Weights of a small transformer language model: vocabulary 1163.
MLP neurons of a small language model. Each row is named by its layer, matrix (up: input weights) and neuron, and shows model dimensions 16-111. Each number is 500 + 40 x the weight over its row's rms, rounded and kept within 0 to 999. Numbers have three digits each.
After each neuron's rows, "fires after" lists the tokens most often just before its 100 highest values on Wikipedia text that the model never trained on.

L7.up408:550495629518494511539528471483492547514474481470538451510517486499474422535510525535437535483482516552533484455483532565526536470502435556504527436534503481450488522480538551508541480497413518521488503495470489490457450515552513492491503547503514435488508526538402500505533532436551525476
fires after: " ", " g", "Z", " G", "om", " he"

L6.up411:529448512528482554475482528404433472465480496493496449452524533468560509596453439519509554550463489567500553523435531423458509503548490474489481470482435482429548515534474524540531400471514471501503456505490538527484504532471570495537504505544556501553536468504551519470550457471492604503
fires after: "al", " L", " N", "an", " G", "ar"

L6.up587:506479518522411534505574431474476543505514469529539514439552509494547507446541487492563532522482510494497564575450513489539504448478447472578486506535484560493545458456555463452480479515569460473472501525497459477452463481574519476462563493451486475506453481513491450558451518565467510484
fires after: " C", " s", " c", "C", "c", "-"

L6.up632:529488536515422448479474529487483557491460458504563537464524537475513520476502448502418502522565572582491548549406440469529527448513486494529496566505503452506444529513544469527503532557498428520519509535505519541463430486576489481453570528410533498520483489536435432474543570539479500543
fires after: " C", " c", ".", " re", " p", " ex"

L9.up221:495513515580528503527507516522515492455432515457512479401486446408463527581483516497581469521529517466462516455570498502494511495457511444502547383455476462475561500505550506519530481512537460491547448557487477476471513536539452492473482485537494487418479565502550506493582484424470458554
fires after: " I", " he", "oin", "ent", " E"

L2.up1:492556504506474548451469471377558496501452554548542508416576476526521514491485464457530450485503484515530581529506483444579455407476441536499495506500534533493529484502483490529538485479548494539504511485483502491496464500500559460558495424612534575505416520460482504563448480467518470521
fires after: " In", "|", " in", "ep"

L6.up344:543488544496471494574524455513420469526512523471475454535548482527462512471534488506472422440472519535523466455503465483504474488455419557545485536458422426469521486564574578516524463500499505594517494536541495509490449502571561473485478446457501504471528532545521458534524499516537514459
fires after: "h", "l", "e", " G", " Ch", "ork"

L7.up570:513542458538479458519531438575445577502477517478410519448598491453471504530442489477551457508475517469518461554503512505511476468478560515462469485449585467456535482501503458478484566456507511415532487474486530466466437466500443439465448455499509497463415448528524471568472500498443564527
fires after: " pro", " o", " ex", "ro", " con", "\n"

L8.up11:494491507508515534468533444539492482515542453455577526468470476467492422443510507443540501406521488482512479492475435523472516531587470539486501501484443461461568436498483493536524493588522539506513478565464528505539493533558535482473498505436459516512402491568567493492500476489417451527
fires after: "oc", " c", "u", "uc", "c", "ic"

L6.up32:519521492483508486515467541542478539495458448463518426479479548443406474503522450473507524535528487571490582410484433562473526446455525453579493495536513537469471453491504471590522445517528456461585478582505537439472530477484488483448538577536489526522504559543515493461512453474455556468
fires after: "0", "p", " U", "ation", "t", "I"

L9.up317:520502563538505481522521464489478507506450461521489459516513485487507540453510464476482399542496562515472453456478500525507519485412498424477576491509557485543515468582507479560482553489498457433455500518446516473482488547544476490470551539414521467476440531509418483384531517446510467488
fires after: " p", "\n", " |", "r", "e", "-"

L8.up435:479561581469525527555466473547578425478550444459532454519450490515569407560512471468495537535558519506495525562514495477472521460545467504495480567460466514428513488550481494536506498480460471529549539539446499497476530460532513517541469465477456554493447517497537522516475479502499439474
fires after: " b", "or", "ar", "ail", "m"

L2.up574:553544520558520584520442495453520474454533496468573511492409496510557517561407447508516493490514575606546463517497471446496476489508529482510487525480502537488469501488549521470547547524522462413489472497449531499480490569505495449541544441453570570502531520453499484517494430530462481470
fires after: " was", " is", " f", " are", "en"

L8.up544:508527576526466469561494502560516473558547469458464503527425522481543556469473511487463484525472468490523401472513456501433575421475470553457544447464409469448550441561504488549507506448557435535500510525474530443492548495590513478534477509558470516467479504571480479483521500521492473450
fires after: "h", " wh", " l", " n", "l"

L8.up613:483527468515465463502470453466514555460435460482548451449478543462465460512528463465477467554479511520570395540462430477516501514426512536461508480519542499572416505527462480489513561562509444504541479545462512534448541455483536462432532508466498551568543523535404469506452509487503524500
fires after: " p", " P", " ex", "ar"

L2.up443:499509541480492469583512439491475452488478491512520495546464529505497517463458563524436428501555558535548459466474449497441486376422483493425509477467540568506539469552436412472509562475488479475488506535399494448485529437560526490520527544502452531508549505601536505477463533471498483515
fires after: "g", " an", " a", " m"

L8.up145:481471448486492482485516461519479525462479524518509523447557522511480494511508524482588477453483522466547540485464524513520526514462465549468590468516565531535493495515565495518566491514463455482556451482547523557528467406414470476507496562481601500481559500537466484500502460554404616537
fires after: "n", " S", " An", ",", "os", ")"

L6.up291:529479514472480465541525427417510488458464485527525473472420487463566504492477426497518521563519488483552504486499426547486496428549457436510533511514557453478530518486507561575536533545428487502477394435496515454504451525463488483524467460477517558457499516525484459474548556447518510489
fires after: "o", " ", "e", "re", "i"

L7.up160:539541454561508533506530490580488541488515472546557461475544454478511536487514399452532444496426476508472496511435535498499480537480495415454566486519538533492495521506553511485513377533522463527459524537489523515517511521525449462455504533531442482452495596480492475456534428435462476479
fires after: "ar", " Mar", "ran", "as", "le", " Ar"

L2.up72:544542516520428565494460480446519455499471526538500503455498504479528525516388456473565461603508514523477520517511484496474540542442495464515513520483543519478485494524502489413557474556504469383561471533492586503456513513430515463497449404476499479439496496468575505471478422496414481491
fires after: "f", " was", "g", " b", " c", " p"

L2.up524:516494450539561533483532488511533451450477571530539488409500444447566507537505507478466558514525526521505530576490520510496504521463545469494545492554472446446534483523547560425562500524541499524530552476435519457508434455478554468540558430496547567472523430520473503582470475587393500500
fires after: "st", " in", " J", "j", "s", " to"

L7.up352:488468522513541501505571484515540478476482489479530505428499494462512521548485553471461486487509455549551480483510467463477574460468456502460597416515447488534538498516517513567518550493441504472530439449436540489494486530477591542505500505437506472448489528492545521448464501525479537482
fires after: "an", "y", "i", "he", "á", " H"

L9.up264:465438497528475503566481437518504500484441495515474538514445456515536460410465494490458479542549538526462430602449452525488552466523542450520541522433520459538490500522523479564534608521518474444567512455428541507480537519573471486498516506432532512469554555518479499493469597475527458516
fires after: " p", " P", "a", "e"

L9.up20:489480575565433520546505475580463558476416442496522414519476492495462451530484465475441487451534529510509512441526486481487467495452533517434441514449487465468477459516519540601517544536500508479504501507461517434494576518552418455479533490526470447515505555473531480556402563534521477544
fires after: " o", "|", "a", " O", " w", "f"

L7.up493:450537426469477538511509456529446563440457464516493483481515510551532500469479510528483431534456556561489437525508484459509449436401441485556463454471505469502460529548467485530519491538525486468512533463500575432493486459534487468539443480566523523536527525497539500505487462445412591509
fires after: "9", "p", "v", " O"

L2.up563:513547474542396514516488504520485480459532492503516490477501509526527501459468491501527468549511587465528555536450430476474529517470423539479490517555490471504486455503436430519528499558516457524499471532484544499495513519542521467522464490494453520456513426527502484383518500511443443478
fires after: " a", " the", "g", " an"

L6.up209:385518533482507485528479459413435511525489505437422550521494523492435522509565440464520439560501494499588490550501470455573510511500530512553480454460531566476436514539498413476545512426527476481503492585487542460470543445477441439563460531515541563525466546492542462519519437545542541483
fires after: " f", "f", " for", "n", " |"

L6.up476:482506575528497505517476473583458460547532407523522476530519501531481466488516477441530482571500490625417556547487519519463439546534560485544512456500475527459496520500543475537474459415448463502454427506479494449420506524541428508487438482535456507505478493552557517413469505464522443481
fires after: " B", " b", "r", "ail", "ar", "0"

L2.up587:553496453601518598521519430524475559492458506475577516421522479546472527488543493473508480515476525562557519530510556435489459498442491536483544480539473475503538473510538536443487582491542466540484485456390545524455522520453527481505458432517492545486528514516471465608476452516523497539
fires after: " in", "4", "a", "1", " In", " al"

L8.up468:459453482478484507531495451461474503517518459411572455446545577527540504520467508447589566436513513479515436538520493593437493417548488533525549517496487496494494408446528547506485533514516552499511530514533545474517506524501519523438440562490536521519493501477419478475520502568480479524
fires after: " s", "u", "o", "c", "em", "um"

L7.up372:546545514465473484464545521599488488522488482452514520518518452425526525461480492463531374562567495520500529541484404467527558509508504535482501445426536502405485504498464508552528525496480478515521488468507492487432436544576496425495451474509451590400450546503586465569547490488517505537
fires after: "\n", ".", "%", "ro"

L7.up404:554552514547518515516465458573468406408499450519507525464455489443540548511486528455473512447503550452510498437457523525513450452473539468506419469489464561417483486513550572510485473458467547511518479495503543538452512529473485491535513501539469489496468496507517518572506448447469469445
fires after: "y", "ich", "il", " G", "ly", "ree"

L6.up448:462493393511434479468478446501548456468519445525464494432470462469519515541533477497510528543488512529557470465516401518470459451516548531398482441438527541509509538427450537471492491503554551534535441527549507465451520489450529490506460449430519608536507461510511432518451543423464537484
fires after: "is", "n", "d", "as", "o"

L2.up244:480512501560439478537480521454471537481457476532490520458486501493478442496447467461450575458487463525520513617517508571429521492494454555437552455490524470522520469474511562447514444479460489459506494535498551511528495478480570507505526593474536555535511618526453500456528462489451467462
fires after: "i", "um", "o", " T", "\\", " ("

L2.up167:594537479551530564443527481488511531480476514554501507403563462510487548480591465505536479532498533529462553470505478470496531513455516504516514514528494551493475522502579505454541460517557455484569522551495542464511452527500530449513504482431581577467510461609513458534462438495425477461
fires after: " in", " In", " year"

L2.up312:498544517555442481525468506532482531420473513487584488443525507447519485482523431534494521486539421560482585454470405491525430422532524508566520435511493537462482486516514473479489539506521521495548454484541556513489576483497463472515396507459565522501437556540452501499443503522423458492
fires after: " ", " In", " in", "0"

L6.up574:473557532467530544491569454521531500504458447479491452507445478487531431432529570479515457501539520583593556520514413540518470524447458528484480474606493599495483494501520535498511460495514476503522496567480526517517499436535535494517444468445503534451417532429543456471486528454556508485
fires after: " (", " a", " ", " A", " M"

L7.up108:498518545410369512503507483557479448473480490562458510478511461470496489561444559483462449527513542502525473526476473477546546456524484460491527464495501452461456450490579415561529491451523459506551431530516494478473532486522516498560526461511474534449518508497532455539468507504550503452
fires after: "l", "r", "y", "h", "k", " gr"

L8.up269:528512544449469505549522415504519456458504512558504556520519519498528487488470563488521437588524545490509498472565426485454499492487509519499515446572465577429503452550508516536460531488477491525486457499459513573480514553481566504556510558457586558510497569476459484541531482554497496447
fires after: " ", "\n", "-", "1", " (", "u"

L8.up200:445482401517450466485566453515466557493538479487547460455561577453536501494483491462530540546509461469513501478479454568527498488474478462543526469537489500517468416460503534493508571502460500468537496470531505466499447470514514500538519441418510499434485550461438549442465479544396487518
fires after: "u", " s", "os", " a", "o"

L7.up265:544525488560495468434475530445499593501510487489479482476482488475460588445476481485464547460531608599484540561463477434505603433536539468463465481421565420502482483475525500543556510521502444479562479536497499481500414437545494459435532555531528527507415522471513413561484464457538474506
fires after: " p", " P", " con", " C", " al"

L2.up361:579602584518452505536457474493454575436436450410455480516485496520483439475474545451482466529521498509556539540543481522434495504515404501502480482573535529454519469514509493567492571521501477524469441550500556530482530478486506479495489521523566508533466540452446455454535552442531496514
fires after: "\n", " "

L7.up471:535611484559507511499442499517447581499453491478497425424451526548465569488528526472418473480511491524494514492436535510493612477474521472460518495451501531470570500521516462444528479481542492500528505522475486481454497421448483468539525546488406546512464519476504524455532471525529518454
fires after: " M", " m", "M", "ail", "ol"

L9.up347:491554541441590599442521564598451480518529512539554459501469551495520484489493469544496479556599476566517481462479503558489541460501504506502540492467483493503497463533567480430467494480452542483487544486514462485529471508489502494516478532535451483466457511512510485603527472506571554534
fires after: "\n", "a", ":", " to", "ay"

L6.up176:508508543485502488514542509567492572478488485491501457475536490448523509454419475500519517540525491566534443517497441472557418416459523501505418479441479425466453559513453484476507489495479480467517499485476516567542477547525479453516495406489460532463514435508553460510500451467445558487
fires after: "-", " e", "w", "ro", " W", " E"

L2.up45:508498473500511501493471489460492478428481482497468542459532483565476480515486465464519432466531571548481470475535490465552527515499437498558469518444553520461495454588532470465560511519524468494534440525547533460504463469503523458444520441448603552511477577446564485488471543508507518455
fires after: " was", " be", " is", " were", " he"

L9.up67:493489459554476521502543465508437485478500533489522437495568556520530476514485483492485457469527538501511396503455438471550588518488450506410488490504437480477424435525532453544547454467521494475573451568502552448493483473519424489503540481557529514507545519539488481527460465528516562505
fires after: "ave", " he", " had", " has", "y", " h"

L2.up180:519444543494514570528526519541551490473465494581576512497562497493535489502480469467517485489483486498597516482492495499520508491476597506476524445546475484469492554538552448425480471561585574564498534501430531500440482548468462483537477536492563578480486546603480529587451461553478496437
fires after: " in", " In", "c", " e", "r", " w"

L7.up275:472475516504432493516499544564460516456463457559517479409479541509529492505520468477468462496495490529463527461479508460486516490505490460500522552472504471404533470555506547533451501545512474431560520502492566558481521451572446437476552550569526540470507440489490435534511512517519533576
fires after: " Ch", "r", "ap", " Th", "h", " I"

L7.up20:539535525546557542513476401471440486522505504378514508461492475500488469477488473484486540479449522535494542444435547478517441513514384500519464462460564469432487549558565566531463477450466448468569487495502570534478522580531459473511482529514506499442508500499546546516553510501481547459
fires after: " G", " g", " H", "iv", "t", " L"

L6.up61:531521498485437467544496493502509507458499472463469515545497399464409512461521457453562424529563534515527522474460400476501477500517464443440473503510481526505474514525498499530506493474476429469509477652508503450494471532542447445503405522577523534527404462511570428510489491535528539541
fires after: " f", "et", "c", ".", " F"

L7.up76:564580534504462580498442524553508503477550456531537434492526531523515492516456540474536514536481564593510610525480483424472512456548463440460469446515565485372479500520495531588509485515490487561530522510494543519491478510474528491504492447527464459540517506500542461499489485490527505459
fires after: " G", " B", " b", "G"

L8.up143:462539531577464434525537555534425449498545482550497539536386526473414433554496506479519475540477472557494510446487460515500508546474515441474457469482490394513604496492497525597517511553508450516482493491465517493492492494478541490496428497562493470549482532553498445587523477563469513554
fires after: "oc", "ou", "at", "ab", "en", "t"

L7.up261:495494523504451519543502449529472551445430432471535496512546527416519410493501566442488490538531496482513503535477420491563513454530534581520500490588546523501501491519533505487531551450557465517504479514501497524536544484474506440571477457515516514481476404568496483498444507463477509508
fires after: " pro", "uc", " ex", "ter", " In", "ast"

L8.up191:454489488552543502492488498521507551450505497489457528513437478476482496554480450501573524495492521475465417478525439517485510533415441540456534503491519437448512513495519531565523526533452502534549516502491429483497518474524502479434509464561515547617571537560523539464454478472458513505
fires after: "ce", "iv", " cont", "p", "a"

L8.up21:582485473472474583553565480488537468486461466503559538538432453488530533458471463475473453505551537438513565540483501563437493469531433467410518465503538509471428438524450541506492477477472553491518491537510488541519490483526432508529514481469555549503553461488483467488472512467565569493
fires after: "o", " a", "i", "ill", "re", "e"

L2.up334:487559506472476429537464455450510526513525485476506411481535492533538508512427571480494513547548585544477497518413454474492547397462491464537448509444527550553492495556570419495505496536502475475461488525453575488495472464527546489567473524432502483493577450530519476423491471530446459473
fires after: " a", "u", "c", " n", "ec"

L2.up408:521512531521439477533534422495436489520524453508505468499494551493530470463450539492494490580541534535507487484455400505411498466552536524457509530489499518529469520478422477530502484553506462511518465512401524484485447505566511504510498546417448548469577484509488476466431512566500492451
fires after: " a", "ud"

L2.up80:517533497573470599489539522505517579476430504539568506483512491463532525505505486499518468504501505520523558496514440432476511462459555474577517506500539492494550540547553588410522558506564438514563488499417542476471457463524526448507466412491553531486533505561507471575455452511457458472
fires after: " in", " In", "orm"

L9.up151:483492524493478506480459535517423490523569422507477461526573429478526453443565510463542528456490478502480539540479538526515503512472498498521564461414448538479536528448484480513524492440512560523487504434427530488537545491534541487543462433529459514482460480517497455520471465533482524545
fires after: " b", " s", " S", " B", "as", "os"

L2.up214:563555437543437502499528514517510500437468527551469486450485498485472481465463447507508511510470493483466558460479410496482481412463466533510497446530545500486513465451518494495556509459565464535539467496548533520526491477533535445535415486475450579464495484570525447444451518478425450511
fires after: "\n", " in", " In"

L2.up271:551495464503485541506472474485513457436516431477462558461518526524532499554440486439553452582517599525483469481540502492493551523486469462494541519415512555501505466505495489467506444556452506436527472529462552464500507523489500487518469420441560568495491476472508552504507493529439569536
fires after: " was", " is", " b", "en", " be", "ed"

L7.up620:498549473516534531570547510492502487445507479440441489546530475550497498498484478458602462506522568616541531488542452471549583504543531467427467526500477456406430513551470471492515473493451511553509511533440515488534499491531469504499398452540468545498482481482558468514538474483442495492
fires after: " f", "f", " F", "ur", "F"

L6.up366:501538540568478569502516481426463472478464497522520517531395479498548494541529549507511490513411449451521568459516486501529435452513476446503432490530488482486567576454485520497513453492513494495554475480426540527467513482569506503482478429519523530506464517496515484556507536496472539446
fires after: "er", "oc", "t", "en", "ow", "oy"

L8.up400:509572453530523448509542544526546532513456521514461459529543525472554542563531512468474516486508539487508497475523515498496458353436521523541372538501509489502447510524476482513521533515506439494491508464570520450542445501534555481547576493482498484464493502505432482551456490509465505463
fires after: " g", " G", " e", " w", "-", " app"

L9.up79:500452483532484494495495512485486560461484447485553526401535435495519415517543558527563505372491515478543502431406494557470449461475498488479529472395565467518545561496523519560519556442515480555569483515525502511538494548541482470467508493417487522488491527516491434515536471524471522513
fires after: " S", "n", " An", " P", "S"

L9.up110:566512507514465545535545493496452562458489577504444534528510440500502501519431552520439423486496603518465492539508407465506529486518466474473497474464578429491461478529527505563485511517591470480537410558559506496492500490514473470507494438499517489461432533470619474552482505519571534462
fires after: "amp", " ch", " Ch", " W", " f", " F"

L2.up114:444515482545502517513565514545513521578509514452545511489521436452504515494481517485522441448520491437492477508524510530523516472436521471503543516508475559443558509530468487459523487568485549528509506527518509419473534457466473515538571457495536538430442453564595460563501554583500563497
fires after: "0", "9", "8", "5", "1", "4"

L8.up231:522450494519441506537533502509469562477424509478464549527470526517473538438454398456491511481562507442465517537460464581515544513509538503489505513475523454369522441490488569543523587562505478475555514507485516472454533408545498460441478508508512507486480641531488499419506501552504467480
fires after: " p", "p", "r", " pl", " P"

L2.up439:547508576531485410539496440464476525462446463474512491495590522527478498495501508483529448504528519544544509497493507564451481507514495428459491413561451509509525473471475469428456588517472534516509438498442572503429491512478506467445526535480484513466444532439506539487534496426496552521
fires after: "\n", " ="

L8.up599:490526458551450539576489463549551488464509557525456493499525491456462466482449556474512480502584477509473457593498454459467518496464510565593517503454534458463447497543540560566566591503516535545565550462479509519490470474485530520484496538486490477472528567473489481473503504481517536462
fires after: " p", "y", "a", " P", " ar", "n"

L7.up305:471631568496434522540520500472461544507488437469505449499566522502571479478432526451490473478506539527483512493520418471523501438526563490480554513418472406516500490442487493598502570417504477442509547456478504479505457468549467466511547472440505574514432485433509490514535504545491562496
fires after: "o", " A", " U", " E", " e", " Re"

L9.up513:518529513523508524573514431437430528487456510521436489509476526562499514471494467484505347504539555491558501486471563481519506485466441526496554479524523539499496516498463462490564449468523467513528484509492554418413433421502475472500564515469441487467505570479463437544484543535608510506
fires after: " m", " M", " ", "m", "M", " p"

L6.up190:519585506546476518469579481519452600438513500520559482551492491517514537443457544454526441505517531483485510562490481476476501486490540504497499488431522462474428534535511493613583564491517425476561519457498539463427481467580478443506447477501445543543424494519532464529599459509454524521
fires after: "o", "r", " E", "t", " U"

L2.up295:568434498520464567461536482435518425485509490542536530392538487438505522532487484500550501517493514525449506484540505381480518454448441489534543453487567548439552531558479466424484507529488524521527544431429503488524505503482549490481470418436527552482473507534483500583450477508465530528
fires after: ",", " |", " in", " was", " In", "|"

L8.up155:484471553463507515518452509485464502484536502546549536516474453518481479483448424441534428499591490499524527548536462527536557539485453457467520458469539538478544444560520471540529541560550470488571430527446483514504602461593481495475498512504483465552512526562523461454518470491469412512
fires after: "ar", " p", " pl", " P", " b", "ol"

L7.up114:552497504526522442517454424501414557482468437398444519505528502470467477496429448484505511525549507498562529519541427417576544469517534448548451449480536500401483513479553485480521483536511542460542474469502493430399564518519499465434453466455490529500484524511465442535628552550496436440
fires after: "up", "f", " pro", "ire", " st", " f"

L2.up100:533488432561473529527494490483514552486453450526543472470514476492543539530565429467535526532514531516534548540433537451522554355430496456525530468548522483484510489452523563418546457532532490489513530488435500528530561429513535474463516484493544565457517492559463471535495476558436526483
fires after: " in", "st", " In", "ru"

L6.up604:537503441527475551524545484545469489470514537544486523537475421490552512522535445474467488566466472554447503523533514429507450428451485447501460469537482446497501496468564547473513452551478463514513454449447510512516501481486457536484445494513497542437428441551495471600392512502495592461
fires after: " of", " in", "ber", "y", " to"

L9.up126:464576455514517597489524515571540500444471500526560522459552548550486477491508448506528450537538637489469418478525517497523578479531541501530484487552525561457511429495568484473463435540498510472426461521484537502505465493490548459469543519482565540508486458440545510521457518564503529493
fires after: " he", "y", " He", " to", "ay"

L2.up469:540473482575505569469537507516491532459410454528513450441549477487526571526501484504497497504507525563558507545490393545477506454492516501475544442572533475537510517535573496493552552562496488486552477499437568500470534508489553464534561454518541567480531526578519497558473491472498560491
fires after: " in", "d", " In", " S"

L9.up287:519449490599425526493486474495537478428509527543551508452543550521535548503516459427441477474497574524510496535479526531505564574485423520487560538471431512431529505509486538483570472532520469498531538523485517497474443508446477499482494481493485506521553480470500504496527508545488555471
fires after: " H", " d", " m", " h", " D", " he"

L2.up433:527539515523423518520571505534559523413462444416532479471407442476534515432474492522501454586552489503562489492497357435465517395518464545514547523513486516496491565479509476577468472543573545547548450527499538494494454489514546503564461473557518535501445483510514440452561493460516496471
fires after: " ", " a", "b", "u", " an", " An"

L7.up476:572520513500472523506493488577486498456498465489529506411557450506533520507479504466523546433562547464560537549481459493559530531493476521515494428453498549426464473492464485455517496529425520463508535489455497493468461537524534486498427469463439539396481540504508461532505448420471541533
fires after: " S", "y", " k", " s", " J"

L6.up165:508502534578420527546483513597520489508500487508562492499504504528539582508477596453484413541514511466480433491524426492510573468423485496457527450506505479489539478556537489554529525510545453519526497431493540495489487510565484532568531533516482469463495506520482488475504512471443499483
fires after: "n", "o", "e", "k", "ar", "ark"

L2.up388:530471500543490595529461532518470572457429455533515534559514461394518541480481437451471479502527468461574522497511516482463493459468516541513500466613517453493506484466519499559529520478515513632493470504531533486515555471502486510466541527490588539489410520532464461555485500481493473489
fires after: " in", " In", "or", " P", " O", "r"

L6.up252:480547491546505464586487479506458558474496490462508531426598536441475543521449487491473492430492546491488547490536555530501491509494450510516503494419451550466497464521452487411509479473518474498550428468431461436459490476504495459504534508550474527464463556473504491494523471516528497455
fires after: " P", " s", " W", " S", " B"

L7.up451:560488544531463492529523482542467544477538494510512505436511539493478486475521523460529544502498542568517525469453514495477441446469436551497535487524480423414556506499509592529509523509511548510507524522562511471509461512521586463450500512470396552509496543503586492566456523508435575482
fires after: " c", " C", " G", " H", "h", "y"

L6.up52:479471481464471537507549509463468532497487544486511446544445512418484550491494428439475449552568476570592540521489467505478471561459468486412503447562497476510534495508514476578544452484587446497505462509482537457444604500488461502512509549481553541524488546512512505489527519477481548522
fires after: "un", "ar", "d", "an", "ol"

L7.up368:487546428468428510544515489510448420488538513506530453538478506555530462473542524486501542575481490463481496410494448550450502471463475473499455539565500509524593553511522491533505514570525447476549495477481456490428524484467552511534491510523569603560459449516547515505453525458452558497
fires after: "c", "at", "t", "id", "g", "as"

L8.up39:460442543531461473575530428591480469499492510522482516467544450461450424461513524448519404487549524582502457419485499442525510396462518508495521500533443483525492520558548525545532484484488473521541429459587560538530557454571573484508565492458523433481468575527500479494492448454508465483
fires after: "y", "le", "ch", "he", "h", "ich"

L6.up608:481466603545485516546530454520410513456458508473497512517463506496492538529473448511481541509527634488546470465481430484515538445514518459525443446503470468463560461487493452452507507501504566484538462424467528444507499519582538530441455462517479510462488564502569491520438477495538524489
fires after: "a", "f", "aw", "ro"

L7.up247:476521532507493571539584452502482485460416433537493540503522468522492510536461548466479464491601544554521461496471441510504584472513462536469579531519493561531547507578406519507510479455493533531539463539441522478452511511484554481492528453510497488420508521467517459493498573512533489461
fires after: "ar", "an", " M", "m"

L7.up517:479554468543538545541529454523495595478456446553518477396528507505538476515492521526566466530476475486503479507472521453521479408428485508481575502459498497487539423566507481546537497498534502475593448509527594480499516417564459439539490536571501466491498483457549515489540447454492496481
fires after: " Ch", "p", "ct", " E", " I", " O"

L9.up436:490508523453550556482582492509527436525498530535429496471496516587555538493457518510521474591531503476435442499464547547522546472553450510465470502491484547485476466530481549501527471474556496530499553525514519450429429420508472456476516519571511578453462478491484495472489571591551488513
fires after: "a", " M", " m", " ", "im", "t"

L7.up561:525586491538439550508506572552477520469431436479497496467512515566466499534540509466492405515495481559554518479486483452513479435471530476543488470465499518461464528541477443483511425487478535518460441555401486504488482510518523480446527559513594504534496553492469483500478488535461580529
fires after: "ab", "p", "or", "at", "t"

L2.up248:497538509500438512487480445592457506511459477465487509523446474485500546464518490502542520478501436483527486533457503481554456436452451486503516478480520476517515478560538516435475577470540521501523498500489531423444551483490502466471491481583494464463454477575601537555567530510524537471
fires after: "2", "8", " Un", "1", "0"